MLP neurons of a small language model. Each row is named by its layer, matrix (down: output weights) and neuron, and shows model dimensions 128-255. Each number is 500 + 50 x the weight over its row's rms, rounded and kept within 0 to 999. Numbers have three digits each.
A block is one neuron, or neurons of one layer that tend to fire together. After each block is what it responds to, as a language model described it from the Wikipedia text at the highest values.

L6.down421:440467469498463437480548432553517507420537476650542480416579498543435529398602475489412485566538516457537465468466438614486513400469468512530549472572463503537462448552493568483402557534509478521492546489559474558435426530495478497473483486575528497575556491467494513576492529469518469405503484414506456495497498501483528503454470591489455503457425461498496489494567527481533578545516
Description: Coordinate seconds mark

L6.down606:513474526491508590525523474483551461459475526546571528489553505482564486548449466504432487416431536382614504490523576497542452548499470535521420548430438495493495532452447537485562500550481479620483621477476505479550495436533514438491552529476442468477560529514517399418461492607489467564538492535420493447454463536545435496456409431533514450547580464560474453450501591561525523582523
Description: Word-start fragments

L6.down185:562434474483430505471532502457505517528417541568451515517482529454531480511353491465479512509467582432594477552550519536493474474429526484463527431433503482453464534536490446450596486575485397486561430453539437476479604568458417563492477504581496651560496490448515514483560501572467492524521485468499578519508544567558340537458513513406425518508507547512429498494502560534504497503556
Description: Mid-word pieces and infobox fields

L4.down102:574510510483549512468525484471528506470602414543578502454531520483545448440476513443491529442561532488477539554475439484486408532587510500507433444514559403513386535443488481500513428563560538371540583492430491499548477469504600496522523560565575550468497536514504513454619475547503463451433535547512534505509527475554476490462512510507484534467519534499471469508589466584493548535581
L4.down268:516501503505543500506448547384400511548476486547540549469552502532452537491516440559545498572398491517509513473434544531584502568450437568490582582472508526498454504497478513437503541500578412498564417448474447581442537447522598536602514484386491470400492502506517451441612378573453527489477451513524446530419517479532492589583472428436538559543465390503424496566476484621467586569507
L4.down288:516479483452535517484455502452496556480538558556435506414438585451451459468430454468630490522474532580574456443488488477551471442533471584470478480519530525556536566527503568411446485517416503456538535437514592540563438477538497600546524513504696551534464471475518520476565532486423568515552441474477435544561517455459576442477482545572505574472521489603534516519490499520521490447436
L4.down408:530556519511519496455484600547519455557515528455473494420444504458522475584533512510498500405527492433468511457521472429508449544382467528530516431434509459545456484527435415459573511475519449438576530540590608481559444462585515524447401491651460527493520440475541539487577543545458550444544469527496453456496478608528509415456531501491448453479535427481500561628570444461479494554487
L4.down502:541502574528548520355517530522513472446487501473517413564578517402533411434484487496516569488475440496564436443450492539497461599574470492541453387445540480520458539495559492503510571466501574493549484464624443525542388456537464545564525529502442477610495462523558501543422512488605490510500457477555513493505429546507442409586509434474460536404526501483587506598466564515587458502543
L4.down511:514460538542446509550559486496503437432443458570593552502504388464557528444573465448513561425492471554530580434432571568444502541505539518420468481500435483490497507449543415436377529468508508424485545477437427543402448505508472553561466549462489520430574547516461482497542481457419452457432496412536582477520627575542554585531499446542520466550482522526424479544531508523499550580554
L4.down523:492505488599437445510480616500529510541497512529567550540529525463513455511503460411599503594488434488523508518479448559454466556533504500518505523529493480445419637485511477466479476593446440466408532494493460443462448508555479616511516439473540502444459449449384542498427494515498516470411524554453449461456481490515495455496421602453562553434525512479529469529453487548557458589521
L4.down604:581482513453468487486612540573535529508434483462473544489487448388518552543505488557536549500518560503483546503463498560497499666620511449452460542546505437507487486486505432468450549563503494429463522559447504436512433483474506533570467522524523547418593490558482475461530437475452459442528600605584475501412566574508568498536510432494544559463515524384412509430527448443504555510531
Description: Word-initial w/g fragments

L7.down222:535546525461550472519594556464509492459507526451523556515534566401493541513403469508504498520377460487491403447527541496513545441483531420497479531454527502506466526516528453464497485548445537454480528551480595503471511543552579432573505484484517481524525565395470547583432444547529469464475415535478466534436560445440545481537487517483494635529431425440422448513506482486610421509482
L7.down236:524471578598483559511496454486479408525446441452518559456608541475487602474408501551525489506473384597383515473407531530515516491508460479483436559580635506495481419574489483450552570576469496496550447530517496478578540558523576508513471474408493538392462458522454501508452479486557519501490526537519577593495471483441510487545415554532419432555502492420443463500523444531600449507567
L7.down298:533450527340585482512484428547467529511459479453524433470515423461412595638442461418469487473505499581457496577435516451568510432468393455544563466482469540535512525420378515493567572528470597541541487514432489510442471498506520498586461517464473520394384432486435480466475565557461604506480431470498541557537461457487496466501428535496483561493498526548470490501544492516467490551464
L7.down631:501510505582444403482493582457559467526547444463490528448469475438599487497538526405550515501558477522636476602447513506524492495499577448393505511482578508409538425518444477477549462455513518426417553526423495559411564445510387449460462406506529653436510461416497544533585493543524441576522484530503508479500479547533503574425472458521450523471551492494440493566485587546526463481484
L7.down745:481559497552478445498447552546498416492491468540433428542487609514605518601446442484432529486469460534611499461534430484560511428563483461425426435420441452484557483501476430487546502457488484509575528526415447514479573556488540477530531464500550493422548471431500502400428551530489465479476546486540508546519521533581532472560464516604497479425506450457421457499494525586447563509493
L7.down762:404457471451490513530523538558481455429536463476595538528491651555457490441464542416400452566497507621493525457533586581547494500472566539595469538549511507516464475460439486465542477464490541534416526518457514527529411474463431555592536528540508562446402492481440533599422494484540518490544498449586462502382512412423415513481499562568558451535529515520514508488517487573403474375559
L7.down779:444377514522550462536501468493410562497476406483520463537574461469395517524576423484415511514525496479480478509481558510455470496348436448476521590501509566497440586534434523562611528490558580530480530535404557474454516485432500481475461435495545487450463522526397398482505449492506481475520522509474471568470455491480497440544484520519500515545568511614491474462570467520393458530547
L7.down918:492521472439595548530538478485499421428437498527576547468429564408542630549470523485460554590518547588489553545506507492516485436481465465541492448477515475511521562459420553565574542550455524572384515479444524531476456517498587528496482498547501443449428543466626467475547470522584521479549497475506518504488486507455574526514439556470546573484540536459502583513532476515517482529515
Description: Verb-initial word fragments

L4.down160:468523496569518506494577399547460475459580492461489567568545494558496446535568458471480445486466522504480528451456480476541472431580580448501419514480517520527505559473497503482556482513453554535541480511490516497409638509489479487473432585519557629521575577491439565382492532462505451490523472514413488497548507445540523521489507475470492552479451518495600535565489492547439551532516
L4.down281:518428566556504493439567479523528515514566511547595575507435442462480467531511589598501516466475503498501453524561505471462523483536548573402535457493491475506413491435547511467488566567492548429476480396481536419565512420551535516477540548591640488575519572386514542541465487469523503572465410457610577504541596451514550531460511461528460481546580483503477451512517461412455465488464
L4.down338:532412482499508524483505443576528439504552534559449478530370517566478529482452453487529502568374517495534472491568434374621557549515505486412510473477516419627481538561420461453528528593451486438593534521578496431469457495535551555573606515525552471517563550371460540514453499475520538511536478476560567426502506404462494503510550486421425537505417488572502515442524429504389502494447
L4.down411:413502485512409500522538436502517482495542569431430506577472479518454455559498535514492505486454610535591519523457469487536510488487512516462500468510437436453530553521617530556501549527502414577550446576539455604407493463525510595563504495467467419423505634486410466504572472503463533516468523518514530470484465354524408559434620534454465516458500547420496469456500466495421516521581
L4.down432:493550472497518496494587508530521475474496457572464483491540506523487505525467512580406465481520444460553425530525496502548516481469553426425494511431502492510463633413425498521442395554519519550588475432466432529512520452467531535495377458511528522505591555453458477563480422599467352546571526537527570513505535474461464547394481395573447521493504504507511479512397472509568435593559
L4.down664:378488474532577488496544522529451493570478491488486565462495480559478501478530434399426487449427569526477577447464506482492522444473485465434460400487505460497492557447507478396414429501564538484559549491589494512510520515499520421519496506516507518511575490510550543505588555576512536443517423554457500486487608550541596556541484449468553495509559455476434534479471527445573536501520
L4.down853:530466502545521527545501511588518511593473514469477560492520549587441455416573517564568557500523468482492470488455476357580360515509465574497469546503462485503510556486582433489475522439486603493430510534495524482591533567439466449456551425526527429413517495579459503434470480463535532390553471499468504482536444576593506497493573515593547575469496403533499489510491498431541507580479
L4.down950:461553498477520543390483487517447545483622598453538435504453486455588570522462515523538524456470492546473538520530539579522556534522481441517502518552532424487480534560489472500498545482469459429567503459490519584599473407521434590456470391591530475494403514548577531555493430426404563501556494488540546503536445529414463497542435506480457552500524513482579504536468528481564449459493
Description: Measurement unit abbreviations

L7.down69:420474509489568451471506479532510539492529436547500545528662443502467540506463430486467435488496535603499505486493587578406430381368504484491476488490503504481427516522541496405502500427483493453556477496531575522566599519561472528479526503413533423459498475535577484475573497527525438451540475498517514568410459459515479483531520510449453508537534528532481452473518498492575542555420
L7.down145:474551516592538499529440504451540432521463552499458589517560504522424500594558520504479435430539596414491538536442421519416417532504519585463428391437439514470454496577408497547508385535459519516578450582503526478482524517468464444508523523468497487406462479446462488478512489535571435494533565537405556502533489477480498500557501497404489572475588465491549517553489466560384553538483
L7.down319:478550527399489615432536510568454525509508513569547547578421431527544495562511520546491588462481434448429538509485600517437461514508574415489546452476510492535571437500498454408529517594465415473445473595541447502532445518573523503561547487464442542548466501543497558455588443470526519451504546504486569491539510456381579460457457437485419507569423534512548495490587357596457490522465
L7.down337:502496482484474470559466510480614551513503521507506419527515656515503519433425504479497466454584569446639550436522471557486469613501527537517471485443508523518475461518457510508443477434491497451507517489421626530420427432439536483505542546631515523518508451451443572569436497471444487514499574445535393558495562531551538557485563470436483500512463447519606468488547463493510516433552
L7.down354:477549533455544442469480541515459554510468572486546496591490497470477586457463468472413500480487530441518471471496504519479528505470495454569480510593514476494494611442449463443481572485486515411514493586501434556468529600559535519463528476541493470480373491441472526540494460595356591512591534537445433523523474514545502550431509526427450509516545478522500475483501571499553659408545
L7.down676:577514537486498551560475570468585558435541517553516443524545517515469480490611515443489500531524531499456459491521599521544517432583468568473516508557563481496434505426507534489482482507488422562519485465574472523574529498562520378549493534554437588502593594407582522470499545501569484585485484539605447489492453423462452492487495470410506578516550581398518534454472537471625525419504
L7.down736:469497526561530483532491487538533547506587428436499498492515435553463541584488562552509537474593520595491409441444489485538522502506414510519578505508635479546476409439490402544495605597425514473429513494581509473471445496484476575551481428528495482483532480542500511561440457582514377522480445516441484519404506536510528506506433468454469481613552418484512514540493464561586462510435
L7.down852:509547433436487449484487495553518473474484519520407409517561562491522565565489530473541543495630463544533510513402492480519597516473479421410462509543509507475491506523444569575461481507598519430484567474624466614507495462459552466471536542421515470421555536469504520508449482515503470491556437550463590538531488566398456444447446527446460485533444491505560550467577492546445483584466
Description: Units in structured data

L4.down15:569506555526569505510512536416563467458477482479523436427465492442580509478442568571512555487580481564470461520487458464496421426555498478524563557505496509513543596549471520463492425432528607528473448489555493507487617453523601670524499475536501518421422508447526525449452520512538499465367542446503607466460387585452549406447520513523528438449522449515531578543440537427461531438522
L4.down235:424411444536586511511478529570478519473524480509440432513613508504538483416618477497483511563439475358513555473551486531495573508559498558517392498428486576516383447515553483510625435547651521550388529543501459583426529454524544410506472536579530562526434549523545560477505477525433446471510518473526513519467519542493547585518457541509473564522462506530599532508581510454462459429425
L4.down545:477515508639476538547486632470346451577485480522461516500475483509507507469458418607501466514533469503500472523620500428443524539502523455533571534486503480452554559513466492536528446558440469401491534497513530528473486560499468500501497414557629545486385469459505505396437454530506530415521556469555458475494492443431514368431433526514454426550521513512422523475468414487546449489483
L4.down650:491497527549441463498454484431486510564431555595513486488557449592461535509541535496516479510423423443460523567483487521488577436533459543558483403555457478510562437493588509550444430543507523445594535473444433476416563521578406477462477445519473558536562516555446467509458487514571526440511466516495490461595549503552563492556618504556444543484534521469558474504469551502502544460412
L4.down755:514486387499504516424434485561434507546531551525414496444505565468468492555490463575547449477485468525584487615559563398446525535563463538528461526540479515557507494446560470467432488487467471511515483420446352578497549563527482583481531483514607507468509494453443512491492577509554502552541489488431406591538449423559520534408589514636512527534476442472552452540483540478606540477468
L4.down823:513529459463545444438472536490521519515502542503494551523495591553453499461480510430511529476452486523471575578573539394486482483456485499541502334484484465530543562488597505489491501400521560379595516442522417491559539488509521556544585493468479451521440509416482529435479481486473517557511554452547543523550481554537623492498539578450461443512516482481435490551458523302428555533475
L4.down911:492444533477449506661475467472489640501455513491486548550494424475526429546429424473528484652467424467478443567559457438495478491492473534596452534453455511466516541543588476423538453507484534542515536521500587501433448502533484454424483486496490498522453502434538432478488571390465432540488591552541456460530510518478483518496526568559457451481424454502450504475482458481624568543446
L4.down999:453494519425475551530520456486612457451537537586455538494549484477524539510483488485476492539522486478575564546564502472473522554544517502525473482520429467432502485524566469524547443453505548483427586623494429538478573445554484507480440532505544433537446573550532477472519491460396495522522503500525490478439385463384550466438452624476410558532492455564552482557511542431475442519498
Description: Article lead parenthesis

L4.down23:427455464407516509451476424534454581404480494486496472478627477435537544540500574500583483530485547560463487453416462501439496490593446511512505488500578514548518520463495545473484522502493545422438555484476499556398497521548503477489481596412491571411442491528473522472460507529508440430490476475504446529427396482434595495538505519545553448504491530534547551494387399444673457454489
L4.down176:436449538465539381503539438549483499453411454535545430586552463536544454535459494475441468501557463494454437506445457507591471459470550572469368560482467514482425481487425531471437471493502452443412543483603422455523478603527509584561539435522446516621435509506479553447495470453507575572454550512595338457512415506473489455508514484522518597475528461469508520525510636562548506456526
L4.down231:556460465604490466606523521491395410462555564522494572561557537473546470542568418518559514452531381541628531418545481470565550538525491504439519520475518512513465516534518435522501430505430383559609456524438529600486438607493463542605458450461462546474460457521456464606517474509488523591559503511519381471563526454510425501453502500468443505542541429492480491545519524409487508447448
L4.down487:403455448517461506429501500528488542450461560473472447421491582488456458492533517463503510512490519506466555497517523568403515462497458465523534570571534526552465547541505545497558587522519549539577510442463462417550535577512509502456424469489455519551432518435570532493513439407457556575427487490420551542536453449372533545527418542562517599487504464521523474516448600597445472547571
L4.down702:479503512495484512615468504514481435533518406481544720385573469465516586494446570486493476560512482553492533590500547581516586457482612593484511518461514476522536502498484407444494499526534488414467519512491492535483527471506483522528504490477493467493480488531517443439506459494479545528464447567426518420412517407444531527493481472460564482562533510415492470555541464597540440509503
L4.down746:512471347519463571508559465508498463532484558510461541475504565604499423444462433570451450562442449544463475465487445450407460523464586475516575502543513592462574432585391456610598529488509467560574512455508578462541527491459473480512496512516538573486398470554459488500550563450485535446448556493568487549532511500573430544410469432484516527454576447418426404509418492499550476459427
L4.down773:429491490555545516492600482470549477552553498408490489516460479497516486491475433387509476519576526503469514542458434544495516498562489465574552469480534518529504543508446487517530456416463455498351536508497499579521461574494531375500508550495473508440429537465454521571441532534551497486532516500488531528524449588549449430523457554506516530478473518607402482481514562395564520590585
L4.down846:447419436496451483516565509504445603503424519567463491515406573501539508512524568472438582482586591478617459570476561538421450611500479564484528480446464614474439546499473613441546401475614427474553540492549496496422492521486594535554487498580419509492584495528454490502495570480541443511492429569430449521480413542512545521503554475448482540528501416423443444505556420521457421555520
Description: Infobox and table separators

L4.down115:505577491560577423528484395496408484490542525423587549486514468481630409559516446509498479542429524482543528548509423503537372537480521534482564481458490476494465468490570538511519473499481422460488518515525518523446479581499494513440440558496533465434595526614493535516458393538391535576573535530422520583531499419493502476463440454539474465535461492480479432479513404473502477421486
L4.down213:455488490456396522460517460449541501541460531466506492475498479505423536528545625455488471472526510475433510443604497564511509468508495519485526473564449494456500467570480540449437437540585462502556560495523525504531538468447438543412481595478413472453568417487500546460390539434508522509467459497435501561518438668395549523424479384521587507406490514511548510599470414592445535546442
L4.down448:413486443537557381492529562535613476563416566502447543551586598555491413512546532488441463530514523538480485463570444463532494401478456479502458537504427453488533506514455551485469489530639507478567512542544557493409476520569552534533561524539530526483468576531426641482515601438488492509525566509532494515467496435523456493433424485547529463581379428554493476557488516433508480446518
L4.down630:434483508541499503498589488467543626476458488470502501548526425465442530473398535569490544501467602430503531375476514551617462515420436543403478531482442469486524509609525427538571441457424502584549526459398491558529481490520436456419410531441477469484559574474470464481490436523458442568497527598505570477544547510546466525493401419488473433485451462543493516478426497518501555485616
L4.down748:513500573484407489530505406486409406414404439349455469544437503547527550530511484459476509516520390489559460544477640455513436594440515511550552580562537635538433483432516480555470487458483509517497530473500514466461541507474462554526512581501490595548518434559487487401531391514469498484588470569447522429531539537535478523519480545531522436434390501518502467397434564523524552575470
L4.down855:453537501444546492538568510439516453536462473578445571593628457451462529409399437586467507503491503497583543467490497517502450530529488363528495516450540451482463539610489573516578560548439436546508531420510464518455480490443546475636491476462453520448479543441585411483566508474557489478540545424518606485455474518444466510440499517452412461417543458495471511480509503495453522482515
L4.down888:448471409602543581564535501529464474489492491546539527480470589581532512495399417541455508467387513515492495525478504579514475430547414525518543513556487489508445415536490531532496505490524448541503516535417489546509455489575508612493438500490455523443466484498494466606554611501416447403532478549504497402514465573392524477513498437570516524526522574448553524571587454506456490544412
L4.down962:433591466540489522516492477411467426577511452565510555604498409421403451508475494585511589574546422392611525512519412567518448473560540525501511481508524491479510548542546510520515514576621443458461483456532519501410513560565476433486603543527518475515444446460517532461516475493491537486485446531522473493420548438523478493518426441424485498459449410549442592584543500444498491548457
Description: Coordinate seconds marks